{"n_head": 12, "d_mlp": 2048, "norm_eps": 1e-05, "rope_fraction": 1.0, "qk_norm": true, "tie_embeddings": false, "init_std_qkv": 0.0223, "lr_head": 0.00377, "batch_tokens": [65536, 131072, 262144], "dataset": "wikipedia_en"}
MLP neurons of a small language model. Each row is named by its layer, matrix (gate and up: input weights) and neuron, and shows model dimensions 352-479. Each number is 200 + 30 x the weight over its row's rms, rounded and kept within 0 to 999. A neuron's up and down rows have the sign that makes its largest values positive.
After each neuron's rows, "fires on" lists the tokens most often at its 100 highest values on Wikipedia text that the model never trained on.

L6.gate483,231,213,184,207,255,240,239,211,245,167,233,204,195,225,220,216,207,211,138,187,190,181,201,203,190,176,208,123,149,228,197,199,243,181,252,178,167,165,206,257,195,212,180,235,161,219,210,214,217,199,235,152,218,199,209,167,140,219,209,230,164,164,165,214,133,198,193,233,193,186,213,181,188,169,205,197,179,205,216,163,239,200,208,160,214,227,224,213,177,208,167,211,187,210,237,219,211,229,208,179,178,174,187,190,218,220,189,199,194,194,161,223,257,215,222,248,216,175,209,189,192,214,177,216,150,184,154,202
L6.up483,234,229,154,147,213,129,235,194,220,220,164,279,204,283,239,198,185,188,184,175,197,195,182,206,201,228,203,226,179,237,253,245,211,233,176,219,200,241,182,205,195,167,150,196,191,173,238,181,204,242,196,180,233,200,182,186,231,225,167,147,219,164,191,223,171,205,193,182,192,235,205,240,184,183,199,160,174,200,189,191,197,260,180,186,177,228,184,190,215,211,206,228,157,176,184,238,171,190,257,222,145,237,289,180,214,162,198,190,158,254,153,233,143,199,176,189,158,241,206,196,193,191,196,227,221,193,217,190
fires on: "–", " |", " v", "th", "}"

L6.gate1546,186,176,197,224,201,198,204,212,185,219,205,188,185,181,271,188,192,199,204,177,196,190,197,214,193,250,220,225,201,107,170,177,185,149,194,229,233,189,226,224,196,193,233,217,224,186,168,196,194,194,218,192,241,226,175,217,202,198,228,210,175,178,171,261,163,256,241,197,173,202,245,176,138,244,214,235,215,181,164,227,152,237,194,221,196,226,197,156,206,273,189,157,223,185,221,209,253,127,176,246,216,190,243,190,173,216,232,205,183,175,196,218,216,156,252,209,191,220,133,182,226,199,250,167,201,203,179,228
L6.up1546,198,163,170,206,174,173,182,180,210,179,183,185,207,166,202,205,211,206,220,173,179,176,220,182,189,120,235,203,175,243,178,140,185,218,172,189,184,186,202,243,239,220,174,208,256,183,230,184,234,194,202,178,178,219,238,225,255,138,180,144,222,223,180,144,145,219,218,259,250,156,166,149,159,200,198,155,192,228,200,231,196,186,191,216,179,207,209,230,204,209,227,135,244,150,240,239,169,204,236,193,180,175,191,179,196,198,176,201,193,211,133,174,248,152,214,166,199,215,190,192,203,173,204,186,195,198,150,195
fires on: ":", "w", " /", "/", " details", " (/"

L6.gate502,180,208,227,185,216,191,168,194,209,210,207,214,198,186,243,246,169,209,218,152,205,210,183,194,217,218,170,176,193,149,163,240,185,179,165,195,222,214,184,177,193,222,213,178,228,194,143,185,198,187,194,157,182,208,198,232,244,244,204,231,136,171,202,161,222,161,179,200,175,210,193,203,218,173,232,201,201,245,216,198,205,191,181,200,195,247,220,125,189,141,188,168,191,202,221,208,201,190,201,222,197,201,186,232,207,211,186,161,203,160,150,219,194,225,191,216,153,208,200,221,199,214,197,188,185,120,253,169
L6.up502,219,247,188,199,186,201,234,206,235,205,182,261,118,172,218,201,190,152,194,183,259,206,178,237,206,176,180,177,221,206,192,194,165,242,192,202,214,223,204,231,205,217,204,189,140,179,143,198,159,170,167,223,202,219,225,184,251,218,201,200,143,194,216,158,190,169,192,189,161,199,170,196,157,209,211,210,193,207,239,196,210,181,213,205,247,228,210,215,218,178,218,204,187,229,230,223,145,163,208,220,166,187,224,160,197,195,175,165,191,180,154,207,249,187,212,230,273,127,189,216,196,178,149,127,125,201,236,252
fires on: " at", " of", " on", " over", " down", " in"

L7.gate75,216,223,205,180,237,214,167,195,223,190,212,211,224,169,212,200,191,228,155,195,167,260,220,205,203,176,204,223,183,241,204,208,191,250,187,173,155,219,243,237,230,246,211,261,182,192,216,203,163,201,216,183,207,233,215,177,238,179,195,177,243,141,167,191,203,221,211,246,184,190,142,171,197,202,217,176,185,141,158,183,240,202,250,211,179,143,190,181,240,222,199,166,142,203,205,218,180,207,233,257,168,201,243,182,194,144,205,172,193,212,144,157,202,198,268,219,244,206,141,182,195,233,181,260,196,175,235,241
L7.up75,165,216,208,252,242,194,208,149,232,178,200,179,202,213,210,248,200,180,215,206,176,222,216,257,222,193,203,213,237,229,279,217,216,214,245,209,187,177,218,212,204,204,221,168,133,249,222,173,213,194,227,178,205,223,215,164,196,171,214,216,205,218,203,192,182,211,199,212,180,234,162,225,194,211,203,200,152,163,166,223,208,214,140,197,200,193,227,216,200,250,198,167,197,246,136,206,176,240,182,182,150,197,226,256,232,223,198,214,258,197,180,153,192,142,187,198,257,171,249,232,161,182,174,185,178,169,210,285
fires on: "In", " In", " of", " to", ".", " By"

L7.gate1794,220,171,197,196,170,165,274,142,241,172,199,153,164,194,224,220,173,223,171,187,160,222,248,159,184,209,157,187,213,167,217,185,199,226,197,200,194,290,212,151,208,188,173,231,222,186,191,172,186,221,177,216,227,198,231,227,295,206,220,177,160,180,142,215,187,208,214,238,220,228,243,178,193,198,178,189,224,180,203,189,167,166,170,190,242,213,187,170,209,154,198,211,213,168,207,220,163,177,194,128,272,140,211,179,197,170,222,146,203,166,169,220,175,159,165,206,219,162,219,202,213,141,211,223,218,250,151,184
L7.up1794,195,145,194,197,218,158,226,166,258,212,223,222,236,251,158,215,213,184,216,261,198,160,190,225,186,197,229,185,227,197,191,155,173,153,232,248,168,252,221,196,161,227,250,208,246,191,217,242,163,154,201,166,231,184,237,204,225,170,224,211,141,223,257,199,177,135,236,195,213,148,187,163,203,226,210,217,212,210,238,201,204,252,198,184,220,192,229,151,168,181,220,195,190,212,179,211,229,198,203,222,239,223,253,225,231,168,209,270,186,220,192,245,160,186,230,263,210,175,204,188,130,175,228,226,205,177,185,128
fires on: " at", "p", " At"

L6.gate636,212,171,204,213,202,213,247,183,222,160,162,228,185,200,188,232,215,198,188,198,200,228,274,254,233,210,153,213,223,283,214,144,154,147,232,192,244,209,137,202,167,246,202,201,192,231,276,219,236,204,173,188,213,218,199,182,192,192,196,154,192,199,168,199,236,248,223,187,230,186,228,246,218,198,245,170,229,198,219,219,140,182,206,219,172,234,179,188,194,173,203,166,250,191,205,249,179,228,212,166,196,198,147,178,219,171,229,244,239,223,175,227,208,174,187,188,249,239,194,195,187,196,223,232,203,249,203,185
L6.up636,216,252,187,181,209,188,205,145,162,195,188,258,228,257,194,279,219,203,173,180,208,218,215,170,189,211,181,261,246,190,193,195,223,181,194,208,207,195,155,178,154,235,254,195,168,245,207,205,203,191,159,277,188,194,174,225,251,192,206,188,180,141,197,184,144,187,141,176,204,203,221,197,215,173,194,207,227,176,213,188,184,179,209,243,187,183,186,183,227,209,220,205,251,263,147,153,251,221,176,216,157,220,166,213,225,204,184,210,232,242,222,202,187,188,184,188,191,193,195,214,201,167,156,202,233,182,199,201
fires on: ".", " l", "l", "enc", "f", "al"

L6.gate1817,171,179,230,231,192,229,214,177,169,171,207,215,189,281,226,242,250,239,154,212,193,190,198,212,186,199,259,198,191,167,215,169,176,174,222,229,202,198,207,226,206,178,238,209,219,123,169,170,226,164,204,246,211,208,260,233,179,187,163,167,214,264,235,253,189,184,224,177,210,230,255,199,182,192,160,155,235,202,220,167,181,223,232,205,224,237,229,206,164,153,188,205,220,204,197,188,209,208,214,186,194,219,243,219,213,147,172,168,207,231,147,233,159,244,177,213,158,210,146,231,247,205,189,218,178,206,181,214
L6.up1817,174,176,201,239,204,235,246,205,215,195,197,166,211,197,240,164,185,169,214,196,216,170,282,181,184,194,210,163,154,217,201,239,233,182,208,209,181,181,241,186,243,218,221,198,195,112,199,225,242,205,214,223,181,215,160,240,147,153,212,229,184,230,203,180,170,139,213,247,208,130,206,227,216,200,166,140,222,201,193,235,177,201,200,238,205,198,194,188,220,183,206,162,203,186,155,186,240,220,262,197,204,219,214,214,235,176,227,177,183,134,187,196,172,206,197,183,197,269,211,214,181,204,221,193,163,228,186,185
fires on: ",", ".", "===\n", "urd", ".\n\n", " life"

L6.gate71,160,195,248,160,231,214,224,246,278,226,204,160,191,189,250,177,170,228,207,203,210,236,220,203,162,218,176,229,198,176,206,164,196,182,205,121,230,207,249,214,154,243,233,206,194,186,204,186,195,208,184,181,167,221,217,143,243,234,220,211,191,216,241,178,185,209,236,177,180,133,218,189,222,180,186,229,164,204,219,167,218,219,234,210,238,191,138,174,187,217,169,200,205,191,192,175,166,203,181,267,182,175,233,252,210,238,200,198,260,197,240,238,210,186,216,204,194,190,253,221,176,164,228,201,219,215,200,239
L6.up71,220,201,160,185,228,189,185,158,161,185,242,203,196,171,209,180,172,197,257,190,198,228,150,215,182,228,262,104,203,240,233,167,183,154,190,146,231,176,187,257,219,153,250,174,156,176,183,235,259,213,187,191,233,227,219,194,192,221,186,174,154,144,249,173,239,211,156,166,186,159,188,227,182,176,171,148,169,160,198,184,164,183,135,219,244,231,194,201,228,224,198,251,169,180,194,196,199,172,264,172,208,199,224,131,171,217,236,196,235,220,225,184,203,209,226,193,227,148,188,222,245,210,168,224,164,202,265,214
fires on: " (", " '", "-", " [", " to"

L6.gate844,200,239,190,268,219,196,203,235,205,165,231,177,207,161,188,234,240,223,199,174,156,248,191,197,249,169,217,216,171,145,162,156,202,278,153,241,198,225,193,208,189,223,192,178,202,253,211,205,171,189,142,129,146,198,171,209,219,194,175,250,217,191,204,232,227,155,205,171,168,243,209,168,190,152,121,167,207,190,244,158,228,214,210,165,222,236,215,200,196,139,162,213,206,221,225,215,247,228,222,136,218,229,148,263,216,195,212,189,216,203,163,189,161,202,182,246,178,191,226,234,193,293,239,239,205,181,186,195
L6.up844,163,209,221,254,193,180,206,249,209,152,205,191,200,163,247,234,150,151,274,207,166,224,188,189,179,217,160,170,218,219,183,208,227,149,255,212,184,166,189,204,203,194,175,241,146,189,206,233,166,133,174,214,208,185,259,230,200,212,155,246,218,188,197,209,192,204,196,198,223,180,194,175,124,175,221,176,204,144,226,197,211,197,266,166,201,205,206,157,219,222,184,196,190,231,240,209,237,205,174,236,216,256,186,223,204,200,179,224,227,200,165,203,220,229,165,222,182,172,188,199,211,197,240,274,216,181,152,200
fires on: " in", " of", "0", " ", " into", " on"

L7.gate278,208,157,157,219,222,213,247,141,182,212,160,197,215,196,175,239,232,198,197,217,187,171,218,212,159,213,219,209,153,234,250,226,203,205,113,200,214,205,145,199,204,223,194,225,199,224,218,188,172,192,218,217,188,194,197,162,194,230,192,174,188,196,225,165,162,270,163,131,228,232,166,227,190,188,202,201,222,264,198,210,222,200,221,188,161,221,213,167,234,179,229,198,154,302,237,223,165,244,209,205,170,198,219,166,209,207,242,233,236,240,213,260,207,203,193,206,222,244,182,172,180,218,166,172,209,143,158,192
L7.up278,200,194,192,175,185,186,182,227,201,185,179,200,235,134,187,240,240,221,203,200,193,205,245,182,163,209,140,163,183,195,233,142,223,211,138,172,227,167,140,198,169,197,195,197,207,198,217,229,196,208,192,248,235,232,259,183,174,229,186,228,185,199,206,197,197,205,207,188,184,239,168,151,207,165,161,274,204,208,244,204,230,201,246,218,154,221,225,224,212,177,236,141,173,265,211,229,204,248,173,187,157,160,225,213,161,194,295,162,183,247,150,249,203,204,237,208,216,240,182,197,175,190,268,204,204,194,186,202
fires on: ",", ";", " Washington", " |"

L7.gate1979,238,229,172,226,167,214,202,224,160,231,198,199,158,218,201,183,190,188,230,244,219,184,244,173,213,204,214,132,222,179,209,180,200,216,183,190,167,192,141,189,204,145,259,245,240,204,220,160,182,226,180,260,219,186,192,174,190,250,203,248,232,177,217,159,198,229,173,214,225,176,191,219,132,229,111,208,189,262,183,217,176,204,182,182,172,198,227,176,205,202,206,194,189,224,214,217,234,224,109,197,167,276,240,178,184,163,226,199,184,274,193,240,229,195,167,184,113,135,180,181,207,234,204,227,194,203,199,147
L7.up1979,193,208,200,169,147,237,173,179,170,190,224,197,249,144,190,205,224,192,224,229,180,242,184,162,233,171,190,251,201,240,220,112,176,181,208,200,115,206,200,203,134,178,229,192,248,158,250,179,241,230,184,258,211,206,205,212,171,163,217,166,241,228,206,234,176,224,165,171,212,137,236,194,256,174,202,239,197,200,199,256,171,224,172,192,159,189,164,181,220,251,192,208,166,219,195,187,172,224,221,191,148,247,181,200,195,255,135,210,148,257,265,246,146,198,194,191,157,303,154,197,209,200,173,197,209,161,167,197
fires on: " L", " K", "0", " A", " M", " E"

L6.gate1958,173,141,252,183,154,258,285,252,189,182,200,178,207,185,209,244,188,201,207,189,158,264,203,224,251,228,259,169,196,219,250,235,220,166,202,235,207,195,137,207,196,177,215,206,223,178,198,189,297,174,176,193,165,198,207,203,145,205,201,193,187,236,194,213,221,144,129,222,236,185,241,238,243,219,224,238,203,179,159,160,201,179,177,200,204,218,230,198,221,211,197,247,176,227,182,234,193,207,175,179,195,214,238,186,165,213,181,178,184,167,152,239,186,201,231,200,234,110,200,244,204,201,209,229,223,201,214,181
L6.up1958,196,222,247,215,153,183,189,176,186,175,211,224,191,215,200,207,231,223,233,130,140,185,187,219,204,270,214,205,188,184,197,201,155,202,172,251,234,184,185,209,177,200,232,242,243,199,204,163,225,183,210,174,161,174,172,204,208,136,237,170,170,168,166,209,229,172,205,200,229,195,216,207,261,170,200,232,180,234,158,158,197,200,173,131,213,211,197,180,196,204,191,241,225,193,200,206,205,215,207,197,187,158,207,252,213,211,192,213,254,192,195,178,194,229,271,237,227,152,214,227,230,212,161,204,175,278,211,104
fires on: "-", "erg", "g"

L7.gate1474,199,181,225,224,198,221,190,177,222,210,186,205,228,207,237,258,192,147,229,252,241,199,166,222,235,178,180,200,218,163,198,201,151,198,188,182,192,204,182,175,263,171,193,247,258,169,206,236,222,217,157,252,206,241,235,172,204,187,217,246,222,251,192,192,226,174,183,197,208,162,205,207,224,189,228,140,227,210,204,201,216,227,147,212,188,193,207,188,207,188,186,181,204,194,171,203,194,192,185,223,195,152,219,268,190,209,193,185,188,242,172,181,195,240,149,199,224,222,195,181,171,197,208,221,254,178,207,146
L7.up1474,197,219,175,216,218,246,211,152,245,174,172,183,246,174,140,206,243,217,208,168,230,205,196,199,155,176,208,154,210,207,202,180,188,190,235,200,169,257,134,187,183,185,215,248,178,225,205,164,244,180,199,195,215,243,192,234,193,188,191,241,164,245,203,194,145,210,233,196,187,168,196,126,215,202,194,173,238,201,161,228,212,192,161,196,220,217,230,190,176,238,179,210,202,205,178,206,200,152,187,244,212,209,201,180,222,225,206,222,170,242,215,204,184,199,164,214,213,185,156,209,185,216,203,174,236,175,192,185
fires on: " T", " comp", " Comp", "p", "ot", " "

L7.gate1445,182,189,237,227,174,212,196,215,229,181,219,180,210,210,211,216,182,191,160,178,174,151,202,225,171,150,250,175,186,182,164,173,173,216,204,213,146,165,180,165,206,180,178,187,232,191,156,256,213,195,201,220,206,154,208,213,235,196,188,202,217,148,226,245,253,231,180,238,197,259,205,215,144,175,201,192,162,213,210,256,165,188,231,215,153,170,166,190,227,221,240,185,217,196,121,219,221,197,238,154,230,150,187,198,180,185,251,228,160,176,174,181,181,204,209,207,231,182,186,185,213,183,173,287,153,175,191,211
L7.up1445,209,228,153,188,240,274,175,220,177,177,195,194,245,200,230,195,153,126,210,198,158,189,198,231,181,192,186,120,194,122,229,195,190,199,253,188,171,167,225,215,179,201,234,196,164,234,240,219,245,200,230,182,244,192,238,186,190,172,205,209,165,181,263,196,216,223,189,171,208,175,174,219,173,165,160,209,127,207,198,187,174,179,199,229,206,200,198,214,229,191,241,208,217,185,179,226,213,234,262,163,211,154,251,188,286,173,213,255,189,200,185,130,157,161,191,213,224,179,213,209,150,242,225,182,180,212,188,201
fires on: ".", " that", ",", " after", " to", ";"

L6.gate657,173,180,222,156,188,205,167,221,171,218,217,186,158,224,152,215,219,148,174,223,242,240,167,222,216,172,130,239,177,240,181,192,201,180,208,251,204,198,183,112,228,195,157,162,208,168,180,193,176,185,186,170,237,190,252,156,233,197,190,172,267,205,204,182,179,198,164,187,143,119,156,189,211,172,209,209,167,184,202,151,223,181,231,130,214,227,205,213,190,218,175,222,224,248,229,183,220,156,150,189,180,173,209,167,209,204,178,178,199,189,142,243,172,241,233,189,235,228,225,157,181,210,190,228,209,217,195,220
L6.up657,217,199,252,247,190,200,163,181,171,232,196,199,186,182,181,215,223,205,225,218,174,192,175,269,199,192,191,192,247,178,224,211,199,143,230,206,186,182,220,215,214,208,185,152,188,218,173,210,188,176,175,211,191,206,230,202,182,256,243,178,141,191,197,149,201,214,220,203,195,153,200,160,169,203,216,167,210,223,208,225,194,161,251,252,198,202,182,219,208,134,153,209,190,164,212,228,172,162,174,210,168,173,264,142,190,188,190,198,174,216,216,150,197,213,231,165,186,198,191,200,213,187,204,203,222,183,184,210
fires on: " |", " of", " (", " -", ";"

L6.gate1390,228,200,202,174,194,209,186,266,190,220,201,196,177,207,233,194,218,186,222,182,173,224,228,179,158,210,278,179,192,157,188,205,235,166,142,203,175,141,172,151,219,167,207,213,231,212,228,296,196,213,179,215,203,200,218,169,161,247,219,243,212,206,199,220,162,151,186,234,211,231,196,176,197,211,228,208,166,199,143,181,261,181,234,173,195,191,204,246,183,207,208,205,166,261,225,218,163,209,146,196,253,218,212,173,174,216,147,207,179,228,209,192,176,183,179,180,212,223,198,187,173,142,234,197,197,151,201,196
L6.up1390,262,138,170,208,176,214,218,186,183,216,206,181,116,249,230,203,151,220,158,176,160,216,166,194,208,186,242,205,168,214,159,177,239,205,197,202,185,213,238,176,179,194,187,174,229,208,151,209,233,204,246,139,196,156,163,181,164,200,217,191,219,195,207,186,193,140,164,178,204,164,212,224,189,210,206,229,182,183,189,204,233,181,211,202,218,135,158,197,202,212,156,235,220,266,171,194,191,194,200,241,164,240,161,202,253,182,214,259,250,235,199,184,164,171,213,206,192,185,167,266,216,219,182,210,187,174,227,201
fires on: " of", "-", "ent", " fun"

L7.gate105,177,182,226,175,180,188,232,236,212,217,254,150,149,153,233,195,183,168,221,198,255,222,184,227,236,182,215,204,181,176,203,229,231,149,135,188,195,167,219,198,273,207,220,210,157,237,213,208,219,229,200,148,162,211,194,210,202,174,207,236,151,192,177,196,216,164,196,188,203,184,215,212,174,251,210,164,230,170,198,152,239,202,185,150,158,209,199,163,169,191,206,224,170,221,229,209,190,206,206,196,179,269,163,177,155,194,205,156,188,211,189,206,193,214,218,211,219,199,167,228,243,185,167,216,231,216,215,247
L7.up105,134,209,185,257,155,230,217,176,219,214,236,183,149,183,229,220,176,171,214,276,160,197,121,224,242,236,242,254,216,194,172,206,219,226,225,174,221,207,189,236,194,177,194,172,217,214,186,215,243,182,206,164,180,196,238,165,190,190,202,210,155,207,205,202,241,218,132,193,169,183,176,192,160,239,193,166,238,194,186,189,224,188,151,168,178,177,187,203,251,164,247,231,215,192,197,223,193,176,210,178,179,187,204,207,169,222,189,257,195,201,184,201,185,214,188,227,214,248,163,168,232,226,161,222,197,254,193,197
fires on: " sc", " Sc", "erg", "oc", "sc"

L7.gate1811,183,185,200,157,221,174,196,226,215,202,159,235,205,158,227,148,208,197,228,190,161,249,193,182,151,188,200,223,156,234,207,201,212,221,200,188,215,125,187,210,206,223,203,235,220,162,196,239,176,189,196,213,178,193,218,207,198,145,179,181,180,216,254,206,172,247,219,225,154,206,229,239,123,195,221,204,181,239,186,193,215,150,215,237,212,188,250,203,165,217,224,168,232,139,212,155,231,210,245,214,196,236,159,181,200,191,182,257,197,203,188,180,218,194,236,225,148,141,253,214,267,179,206,209,156,221,210,218
L7.up1811,166,219,188,175,212,219,232,217,140,230,211,196,214,211,232,196,242,124,201,213,174,180,229,204,179,177,212,170,172,221,184,215,222,152,127,181,244,168,175,209,191,230,173,258,186,143,192,228,207,185,178,226,227,181,198,159,250,199,223,192,233,259,214,215,168,184,213,214,171,229,216,136,190,228,195,142,204,175,141,204,174,209,172,188,161,235,118,212,115,230,256,137,217,245,205,180,216,220,196,214,193,162,201,158,207,222,183,197,265,159,162,214,201,224,217,226,252,193,219,197,185,181,185,241,186,206,221,221
fires on: "h", "ah", "ad", "ag", "g"

L6.gate475,147,176,232,228,219,212,231,218,252,224,149,215,174,211,199,254,158,137,141,238,209,204,228,225,236,227,228,151,240,206,181,164,191,198,202,208,203,151,202,204,193,200,133,228,244,207,199,169,224,217,179,156,206,168,185,180,211,216,139,157,179,169,220,211,166,198,138,167,213,231,252,178,223,206,212,177,153,194,214,199,203,200,210,155,222,168,261,193,243,191,208,212,194,187,188,211,219,168,240,196,265,128,210,211,178,169,220,186,136,295,187,227,293,205,195,248,165,189,168,205,205,175,210,224,225,224,131,216
L6.up475,154,219,244,224,217,191,192,213,207,208,163,200,209,179,219,245,229,132,155,214,209,212,215,213,169,197,166,204,185,152,222,230,183,205,224,169,230,218,231,196,268,216,179,216,195,214,210,181,257,198,162,199,177,143,213,197,216,202,158,210,191,199,224,244,135,184,130,165,195,176,154,191,229,222,239,187,209,218,211,207,148,165,191,269,222,161,222,232,214,209,199,217,205,221,212,184,149,195,278,195,198,259,196,211,166,224,212,226,190,201,185,188,201,177,245,203,163,180,191,225,237,188,164,184,129,157,200,205
fires on: " to", "th", "ag", "j"

L7.gate49,235,187,203,200,154,196,183,207,239,227,220,200,260,175,187,225,88,269,180,166,148,167,179,211,195,178,232,156,168,177,165,211,245,236,168,253,151,129,254,251,232,204,189,174,213,169,185,226,156,154,168,171,170,204,187,208,223,253,183,250,213,182,196,184,187,206,172,244,225,156,190,177,205,205,207,169,177,188,230,162,203,227,184,181,195,234,183,150,178,224,166,181,251,157,218,240,195,196,165,219,223,220,205,162,151,198,208,162,244,233,211,207,193,188,194,241,241,178,196,193,163,214,205,223,233,232,236,171
L7.up49,178,200,174,217,230,203,236,144,179,211,175,231,188,245,167,220,190,187,184,256,221,237,170,213,173,169,212,190,179,188,168,205,171,160,160,212,234,226,192,292,207,175,255,177,200,185,194,196,177,146,216,214,190,234,209,247,172,231,168,205,232,199,190,163,224,189,202,230,200,219,189,232,216,177,145,183,222,145,202,204,204,216,181,152,214,213,170,161,168,191,203,189,216,223,234,230,184,233,165,202,229,232,224,209,204,188,200,136,239,204,194,145,250,123,217,187,204,208,158,217,214,197,212,205,257,238,197,190
fires on: " the", " at", " top", " of", " Upper"

L7.gate997,142,181,147,145,203,191,205,225,208,199,194,173,160,227,197,210,228,275,195,238,173,197,229,138,169,165,202,159,177,233,149,221,219,194,147,156,217,190,196,215,163,174,198,164,215,228,218,187,200,191,200,192,223,177,205,210,191,231,249,161,218,183,200,183,205,198,224,213,180,217,200,170,184,217,163,145,163,200,203,178,211,173,227,206,190,224,141,217,174,188,165,174,260,200,217,171,162,230,171,223,230,225,199,191,200,255,187,170,230,177,234,232,236,202,209,225,192,228,165,218,202,217,235,188,204,247,221,220
L7.up997,170,226,186,194,204,169,174,185,143,194,235,202,172,209,201,164,186,185,255,215,181,227,206,211,227,230,221,200,224,222,159,180,224,200,206,160,243,242,172,173,236,173,228,216,222,178,213,206,159,142,212,199,189,177,223,190,192,227,209,186,164,227,213,250,216,211,235,212,187,190,122,194,219,163,206,199,160,200,186,245,153,211,189,187,177,212,212,223,218,243,219,192,169,273,188,240,246,220,197,197,198,196,150,200,191,249,148,187,180,164,214,216,187,143,259,143,201,199,217,210,216,204,185,149,226,242,222,238
fires on: " \"", " c", " ca", "es", " k", " students"

L6.gate314,234,248,191,208,201,205,248,231,198,150,195,199,224,191,195,166,211,189,176,171,200,188,201,237,236,228,174,192,203,168,183,247,206,183,183,195,166,192,241,173,252,108,231,141,201,171,177,210,184,181,214,229,241,200,228,202,203,213,215,194,207,184,254,202,148,196,153,177,190,217,188,213,190,233,158,162,224,176,205,144,260,202,176,177,178,223,225,178,188,230,192,186,202,178,231,246,206,196,189,204,217,156,189,168,201,209,165,233,135,205,250,231,161,218,182,198,138,113,204,207,210,178,170,197,174,198,162,234
L6.up314,205,184,263,163,141,230,178,168,217,190,172,189,186,147,180,192,202,179,146,196,158,242,214,215,248,230,185,238,257,220,219,157,206,211,200,174,217,215,170,206,229,183,162,203,178,234,205,218,191,258,199,224,213,189,231,188,223,180,224,264,159,172,237,187,195,207,174,223,221,175,207,220,166,203,182,223,176,206,231,230,223,165,181,202,195,148,175,210,214,159,226,196,245,195,203,227,256,242,227,148,214,149,200,163,221,157,218,260,141,188,170,244,176,115,214,207,130,161,223,242,162,161,223,204,223,159,187,212
fires on: " in", " from", " is", " to", " after", "er"

L6.gate1400,262,179,247,218,192,157,163,209,194,181,263,225,187,172,189,215,185,227,224,203,188,198,208,196,151,222,195,189,193,172,169,255,203,201,164,211,172,144,239,168,164,160,162,193,192,184,158,224,162,225,211,196,168,223,168,205,173,295,198,197,158,197,255,107,197,176,162,191,190,156,172,210,194,160,253,188,171,183,148,190,184,219,256,174,197,196,164,249,186,254,226,192,221,187,209,204,214,200,198,232,188,207,218,186,229,176,206,219,201,158,217,234,198,182,194,193,220,179,205,230,222,223,212,173,229,144,187,243
L6.up1400,247,255,171,180,198,201,189,201,173,159,217,152,181,219,211,163,222,226,195,195,223,195,209,174,173,236,143,172,198,236,186,258,169,143,190,184,187,225,174,233,144,166,203,225,237,230,203,239,198,175,233,201,292,235,211,179,167,178,155,216,227,169,203,192,179,227,217,225,208,207,250,255,187,211,237,146,190,176,191,186,234,195,201,213,188,196,182,203,220,201,215,211,219,190,225,179,204,212,169,191,127,202,201,207,144,217,221,205,236,171,190,234,243,241,197,155,216,221,246,204,249,195,160,220,165,184,269,202
fires on: " a", " (", " an", " ["

L6.gate989,129,196,189,187,210,216,276,204,222,216,115,171,242,198,184,177,181,184,222,204,169,147,196,198,159,181,197,175,164,222,203,229,197,152,181,191,193,186,126,180,274,210,161,186,163,204,179,227,167,199,217,195,186,172,192,175,192,225,163,155,224,225,218,182,188,161,200,196,213,196,192,148,252,173,215,234,194,228,143,192,180,198,148,252,193,222,203,161,254,160,198,218,248,238,191,169,148,169,211,206,197,187,244,148,189,205,195,212,180,232,217,152,249,259,207,211,262,244,205,158,212,147,197,243,253,223,229,204
L6.up989,183,182,203,203,276,203,182,247,221,234,205,227,251,249,223,211,248,253,185,196,176,209,203,202,230,208,210,195,268,172,160,218,199,183,218,189,164,202,217,221,222,205,193,200,204,162,212,182,201,217,228,232,205,203,182,201,174,268,180,192,206,230,161,234,171,187,226,261,186,198,166,190,167,237,164,257,238,235,219,127,191,231,222,204,211,243,187,175,270,162,141,181,213,207,287,225,219,218,160,141,130,229,204,180,256,206,175,221,186,238,255,205,182,128,137,182,240,212,215,257,268,215,230,168,238,210,209,174
fires on: " |", ";", "|", " his", "."

L7.gate1093,201,140,216,212,196,172,254,170,228,231,203,231,207,146,188,244,192,182,206,235,185,182,222,168,127,194,196,237,199,196,214,216,222,219,202,197,235,222,201,184,228,159,211,201,225,158,201,212,191,181,131,203,178,232,183,193,203,187,136,202,191,181,171,198,165,210,203,169,185,190,117,159,215,167,193,182,208,158,209,215,180,178,181,140,223,195,224,183,153,222,212,186,195,187,217,211,226,221,148,157,196,226,196,199,177,166,192,217,184,173,191,207,260,177,194,181,249,222,184,199,248,231,213,246,213,173,180,204
L7.up1093,200,191,240,140,118,215,198,205,187,205,262,262,209,117,191,207,175,252,204,222,244,165,221,164,189,217,246,135,234,173,238,136,186,116,173,191,194,212,223,229,147,195,217,177,197,160,241,227,224,177,176,226,181,199,203,210,212,175,201,192,197,158,203,209,191,224,189,202,207,209,187,169,149,192,221,246,238,153,204,257,161,167,170,157,233,171,197,210,205,222,230,231,141,208,165,133,206,220,152,188,180,247,232,172,205,179,174,190,183,171,211,230,196,161,195,159,246,231,245,176,208,220,239,226,169,240,244,243
fires on: ".", " at", " (/", " North", " /", " the"